config.toml
num_hidden_layers = 24
hidden_size = 160
num_attention_heads = 2
num_key_value_heads = 2
head_dim = 64
intermediate_size = 448
vocab_size = 772
hidden_act = "reglu"
norm = "layernorm"
norm_place = "pre"
norm_eps = 1e-05
positions = "learned"
qk_norm = false
attn_scale = 0.125
bias = "none"
tie_word_embeddings = true
parallel_block = false
init = "normal"
init_std_qkv = 0.0395
init_std_o = 0.00571
init_std_up = 0.0395
init_std_down = 0.00571
optimizer = "adamw"
learning_rate = 0.00257
beta1 = 0.95
beta2 = 0.99
weight_decay = 0.066
lr_head = 0.0118
warmup_steps = 389
schedule = "wsd"
decay_fraction = 1.0
decay_shape = "pow"
final_lr_fraction = 0.0
batch_tokens = 32768
max_seq_len = 512
doc_mask = true
train_tokens = 199700000
max_steps = 6095
dataset = "wikipedia_en"
MLP neurons of a small language model. Each row is named by its layer, matrix (gate and up: input weights) and neuron, and shows model dimensions 0-159. Each number is 500 + 40 x the weight over its row's rms, rounded and kept within 0 to 999. Numbers have three digits each. A neuron's up and down rows have the sign that makes its largest values positive.
After each neuron's rows, "fires on" lists the tokens most often at its 100 highest values on Wikipedia text that the model never trained on.

L17.gate306:537516502536527466512434488473481495529524482517495506520516491479587569505493477461499536525521485546544522486503437507445545525448510620445466528456484545586474501485506467420475469434528511527486519502468533481518554389465572501481484507517498479553562450563477570552433495465542500508390486510472539483454478505496461445553531501425504431500415486560519542536530544514514461516482495508492454472596580482476552479523528494462594495506516490510466474495491550481457495490479414
L17.up306:512457527429523439454516457581541454504509482446475489542557484469487492511513535463568468546507455504470515498454614563572495502531487534542430541444474516474509469468562497524483541457473475518525494427535525485553463451454468582577503516481442520498491481445488427462521491457418473484557475541511483498539558500487459445489487502544486506585507505501448553480438503463410508479611485482518560471446541489556478499576564499491457480475559505510480524496542523547497528445472480
fires on: "ro", "em", "us", "a", "s", "ur"

L18.gate174:511493552453547566493441504549519474539516528500576447461539507524436485513494522568512500512455455536513565517526532462515440536516480496444510527509493459527437542496515483452467522525521449439473487560515517549449515511507465427483494495463472535526581491461537566541469465511492536522482516523488576483492542415476482483470512434511438498580546481512453497559467506501526484549486523454443491473490510686560488470537485494493555492480506476521420460474458436551492515493526393
L18.up174:477462502465502543476478446474523524579450533501560457512477485443552527504487501567519472431502501530486549537487527460528464476501503526500581537498577481547540479475502507501519483511532494466421431474512473555423560513496510461434509491448489491520536404466392467487496495556519451524494550584495483467533455452457504498529500529523470527533481466493432470519542462533543451565470466451502528445505457576506445544544528567575561494507476494449451445409544517570543560449497496
fires on: "y", "z", "en", "et", "k", "T"

L21.gate383:472531501535515446490430469558564492534546537502470522505577536497541442518524485440521512575506532475549499503513500475520535525520514505453563494480467440527529491547453457521544492514477445466545397576467430535501625476525586507463477468479533484516529525550428513524487469546538477554496535567527537476466510515502479543433453487501516446469524436590503576521508502449557451525408455438504486524531522517543487533474493466455533545538456470482466436491492433475451492553483533
L21.up383:570502504538481520476470456522505476463491590476525481393525463544537491563479470405497512544465473503494579451464516504544524503548561483440500370490453443513507529523472497492454550513427490477480472571505463483564560481535537510462467537523531427490587564540510579470545487595466506473496556538488536469461566463537443567468499488512459485431487495487569491483432516492479525487454516461527524524563546531513505470485460501479526554487477465501500479521525474509437503540470553
fires on: " st", " St"

L3.gate74:512472522512519478502489491558532544538477518484515522508529493498481466452523416505554499522483438548483464520507531524515498488462491493396542507552521509529519516557520463507547411514451452544473472449414492583496514487449568431577499481443491451506527498530479499521518495426471510419489489509491568512524598516481502527540531521486476551548536465509485513553467386507487474611512504475616476503426532538580504473538469586473536482515469446543506493476491560468547455493535512
L3.up74:530470557440521489489523508449479540491416543500548511473532512507488536425542438531481517439451543509525511426513424491433522486464487494523516464519472473520497528531508459500590476487458440544489519505510548554480579494519476510559519535404494463467525583524435489479448497509457401488518454511539402508465530574534529507592543444491468504435522532476469491510527468466480458568434455531537511463509549484554556507459503509546513490501497574555475502481467524418583513470511501
fires on: " n", " j", " play", " t"

L20.gate7:489537516507529546451450544491565506551485507531498505607544509542478481521521486551509458500450527534483504495490416463459515564469540456484513553526516544450404488481499419537507478520505463461451510489484427571488500512539475525424566466546516451525523529479470490481526519485520461520553589489418537497449486589584478473466521486481563484583447502485568466516454498504462514594488496479587486519522495553524533467467471565478448510506458538447498485446531539533554424500454481
L20.up7:533508480493469465459454525523523496527496510498504534487488512533467436546457542517538449446548465532474432486505511515518512445456527533457398498453478434389537481531512503541487519504510489505410567533521488509509512539492464517414515440504484466521530540479476484491527494484469520454573543539495522468437544532528513477518480530591565500489462550427574445496517519567501558516529411516530532585472534530484518446418526434508438507510446497405451448446551573506537506526469517
fires on: " c", "ce", "c", "b", "f", "m"

L13.gate378:551494471560516507544388522476450531593421449462554513590543489497547476538504503501531436500459475475523530424509428458490555584526534516549561457538529452531523542513558484528469503483519461459486492533473569515434526522496432459496515524474483491511483459464429553544475524543403511530500516531425497430546490559488489519478450421513469477516523558509498559544508516475542482487468520450497425470552478497433453444453480550477554500510475476462560503484520542487496512551485484
L13.up378:565517481479531511528464475471460445478523482451492489472510493526510515455447533485485510494462542501465488467472524586539538506451497549514460395512540481458545525467496494562384479482416487488592576419419496427531492486493544481549552452435498564483503507514525503501567471517447610478529513435432531514536553521541468477513481413522518493472507503511500478557512556479508500505451505506529584489463484469502538449462545577454497487471577507513556456513500514532568468500541525
fires on: "erv", "ff", "ph", "f", "qu"

L5.gate15:486541535435510510458501455523477475450441510471587515522551540454520494519556491513535543508529470559531491552504471483537548498520537460438579472512490483514555526557492459524520504486516540502457555514502488508479586511487498499514579451450476511571511473577474531497526521469509494454539502490455509486463478468533532547512595495520538452441560442498405481494505405487480527598475448518455418451542562481537535579552402511484586445497466519489482495469479435492543502493528441
L5.up15:504520504471480464456481524466491465562468475478548507475477570484470513561489480436531531562482472545528501561541520478504508509453509438492575518496459475545535506560497451501475469527539499440462528536483460485499604521502486500540508421510482479600479386517549549468484548402537494462550560466516518539444504465584556517462538480534521440445528487509451482460467472520491565538480467491492476433522514540564513594584460420449504430507485441503469477471508484501498533530546463
fires on: "og", "ber"

L3.gate98:495534507461508505468464453458517503510568554495559440516515607580517606542556521427479497531492474490454560487521398458497496541524517507526530496395475477504434513466472462434534517483512537586496470500478492550423506480524544477491512493507478474405513529456436524480464467534459471472533569553442582478491539476573454531485523466495469494497532448559466548559527515507515457546465533491572489553509493603478513523433495485486554475547494516550522512529494484481470516499462504
L3.up98:471453472479589544519517489514522485541509526522474468483537484550528492397463483494518505546542492447510518461489476441474468441631557454500487503435505457490436519475480512509490478512451562507448513539508472498454436493474465526501530524454428424535475505462467550479466520506502513436486604492493540515496470457535418512464490532527528519435533551536468602509505504499520475514521508472547523533667490510523523519546480553463586515518556493455511555472499479530503522492456563
fires on: " st", " ch", " Le", " le"

L19.gate320:483457495438498507458479521507455437496463567445493477611505522498517520492477507464552503430533479576532523501436538459507503506461529584491499460540571530503513499491490452455486516517553481518461485505541431539459497437464511466435453532553474496521495433492479515496470563456487490467520553514439537513464528394536480578469532538517504503499544402554519476485541411521487496511498494593510500492520536486529497554522544543560514460516424550467471438491496486619481525516544422
L19.up320:481505482494578533508512433466504523493523515568518484550510491495511549493545454521427506487520533489469441452468466484497474546497462506557483495566538518536547513509485521425529495497554525565392423448471541463476505488458525461486509454488456497509526499480488467531427496514574460516453546480514583444470484418453478484564521505556562540569404473524472531490587529479508417539483461477516459419488514544470429485512524464583523494512536485546476441498488524545553478476595459
fires on: "ct", "c", "z", "y", "re"

L5.gate371:429488603516545542455509479484448483528515486498525504504507478482503453483598492492508530489539409496471515589500496506554533478469456494478506477555511450547557526474488423494511494490475491468442463440536548538470534540458505425523500546484537515560514417570520526501523450447441488459538471490484542486466508524542534537562553562509481501471510461509451513542486415494518504600518524489515443459481485514615549445486491586461564440500445442500506427456496536514492429502493529
L5.up371:461482539504511516483511549529449474502456483492523440457517481471531437462567459503566547444536502492439596570566544495499531461460450534448511453539531451490582526520456454502503489541452472488463474443495552554459494569533479465545571514485557481531512480582514508537551492476469497517511452476539499532554534497481521554524567558538540527452516440481440475503519482448530505606474500509505444478465493477516509426458492580443542495551450511458503434486547552501484403535449525
fires on: " te", "N", " n", "Q", " j", "G"

L17.gate189:532537513462512489559469512501502499474470511478500481593530476451559461561551556469476476479515482489438478497528468480535522526492553515483536447454502549581536492523557481546484486476574438461547537525471465526469578546522445491423507528444487496529546460491513498448395552495452508531558569466426477462481424463472505489494503416539491412470564500465555447539505506517494449566547507489516523431481545526510521552478522606524553478521490489518458461420487466565494463536514537
L17.up189:500453479459472512544540522522527475447472491444490489485535583454467481509460533482561449526451523528512492523532515472525515438432530505455417449465506429498567441527475549545532525513548537466489485480539462471486526425444501571503413501478542465501476543497495449515557538491497554563507583457488493498474559522534474459441475463520569487480552547483534573533512508526486555511507454479493619505533477496429575436427510490431491464575440503555544541470489528552465479490463505
fires on: "g", "b", "f", "qu", "if"

L17.gate8:472535609484560499567462461541533481519491473506517479546535446514492478518504359476503509483581490563516504544478507455551509563472450578466467452491486531513457501488468486454412517458516510516517545537431533519453514501539500449516526517581484524565475460453502473530492500490519501438492523498483523517549486490488457494476517515528416506500489460533540512520418490451471516552529456516488478547560539437487528466493566529455566424529472520562392455458567532454487422482484462
L17.up8:543468523499502504533495517498455581560551466521566517475469444547470464473446537457471487521510503456511526495476501529534387530582460534541457466423507527486589535531573476585436504488497502491513501431541537513468496527495526516506499442548454537527543509502483605426548474455513407506523563552492450526578550537455481372500487484461534459480537548511430476481505476457537501543472501465508526445523521513471519469518478497512476466512563521486539452448525545459474517484450515
fires on: "ro", "us", "h"

L20.gate285:528571502429515480499473544494479520437557545524600528528451489524463459498499533459520458443467490503511586471438463425506542477505513521490534454510502512495494495506555449462500501433544479550575541533483458491488514511533492496488535532465487419504617503419531491524419487443533523536525511460472441500477516467524480526524548454509416513484488512527548523499522457489516501459484490458552489525417599533497489495389441581489512532505495510561459466517506459523543411535448561
L20.up285:489535462450513512428577453467555494513441514478528488519498525460459424463452568577492477463539637512501501485506541492488523490509473545458525483463574528485521433549465509553580568482585499510561535564579527520555458525464503512611455492548518470491484511520479496524485521483524557520492456475459482505535516531442476520475535547491531531504494545469506466487480402494482459449502443416491472468471522549482466500522458509462493492497479467624556464523457491470495465524456488
fires on: "f", " F", "mer", "if", " f", " m"

L13.gate205:537498478474545462491468525529454480520589554503511473527533510514560566545460439447455504527490522519492581482464467498491539498506487521411463491491493557536438519441463471420443504473576523549510507487478555466469529479533560416454511474471481462524500488510480519464477544574538413429510510447507473470468477481509521483580505565499441577489479473551539573501488551596531493494447444484545425459532501528454510519457480520527594514572531503551464475489522564463530551500477492
L13.up205:467520563513541521451472496442532497582483494544515512488425465579581551477546542429583488525485524528521464481551503538498523476512481452560433530501483479569578484480522488465493514572500516533429529504405469519519447466527420499502508526468507551514518501469455472556471550459508494547438469483512492547456505505539483532448476486415572484559497492493513558482528481434455498556489488563465527452485608481571526514525461539538450502490480530511580455531465491534471537566471467
fires on: "ore", "us", "a", "ost", " im"

L21.gate169:487568464475525492467437457481544516541535540484407497597560557551469504554549488457455485533487488518530502569535481463432472506528553493492546518512509428506434459531481501517537521508529499478602433510510455548430528562588530450456483488473519508487495488459475499455448563557504502534484530454485595555521518444532528593512471480527508432491537472519509501508532505464531442484448471507485503506455422489518509571542531502513535496544461422487451503427503452454425460520502528
L21.up169:509529489472479526503544469551505502431453537498552524501437467589556530518508492402468410569522535485494550451502458444499508552517543447549568474534490473499510516519461472493471425492513461501532554523504527539506525574486507475530504500574493480483495535508472584516594473577544485509422550448468528487475460432558451509470503517527521468520520548542464589534465521455453468460556491404524470526474479528468481491563497490490491508521545433547554538487507433466516417529526555
fires on: " St", " st"

L3.gate311:498469497518499404479495466432517527511477570479541516601484532514579516488549520418507524534536416473528487569519559513517551514480508481434546463633573526525486509558494417482480491492541526491464465488440488449524521490519470471551505444452489539455462457493553554498482511456494505465490572481496548441477501459502519454461520532450550459503518447460478500491515507483518551571497508546501453443545469446589487467509454525503490389511523482496437476504453467548549492550540493
L3.up311:503479539535545417540477467490528530517487516484528569527534544580549518548449561478420504481456418453473502517506489510529469507439498473506512433518578518589447539568508526502444510502556511474449461550476475430564518460527450579566503401484492475527453497435526538501482527470546476458495578510558510552449467516594525477465565489552496452497519508522508469454492511552463546442499524510467498490433550462543451521522574478521468496481537493490518487505506521525472541524438577
fires on: "ober", "ber"

L5.gate243:508546468410573547540511515474503454484436537505519518575481554432470555549500441511466535524484501521500494603461442468554515542551528553449516470477500417560446485500489453487530491460495508506462471488464517544410547513512486492535558454465459482530447547545450541492538462502496514471581546509497523532505417546557502576516480494496514473497472504543501460510470513475415463579489419499476417521544557444467511541504488499468558423579497510535490463490495487522560502462443494
L5.up243:540499599469560574510426511438479518522474489498511522429551604517483516494514526473464502542501415498487552528536453499543471432527499519536546472467504469578484539506490467443468543475481495437518518545556459481467535501513569532465498478543463473513504445554486506501482409476440482447505531440539516486435496444518561471558533537514419498454476501504491518488390498499569541494481497576508456485552550501524513508564505464402515495483436527504555464473548435542513514532550507
fires on: "og"

L5.gate22:492560478431570492443527546560525477489438541517487461539489520514504505520493449544514507534467508512498493502457457517456516548518517469509519506486500424538436476523497444474590534481513487538550502555494465461420520455481488519513562463510449480541501461533429546482507537483488516566534467536506537504462487477582517556523457444498515501440471520557507563499468497543420444546504411461495477572608511510501452600480438545536594509532548497503480522440476454476558544434436484
L5.up22:525513566468515491383489543566518504422401539459545539456534534511496465478507505508578528531493460536536498507552512478449559503523514456517491474450513477485444453517502435541476529470576504519502497517434533459506505460485476535566441456557474504518496427514458564444392554508509444527492517529490519527398534487561550498434492489527473515453455476472438506494510525512439460518545477483507581500543474493571447513476441498486513503503517476513484506419535455524533542482409445
fires on: " comp", "og"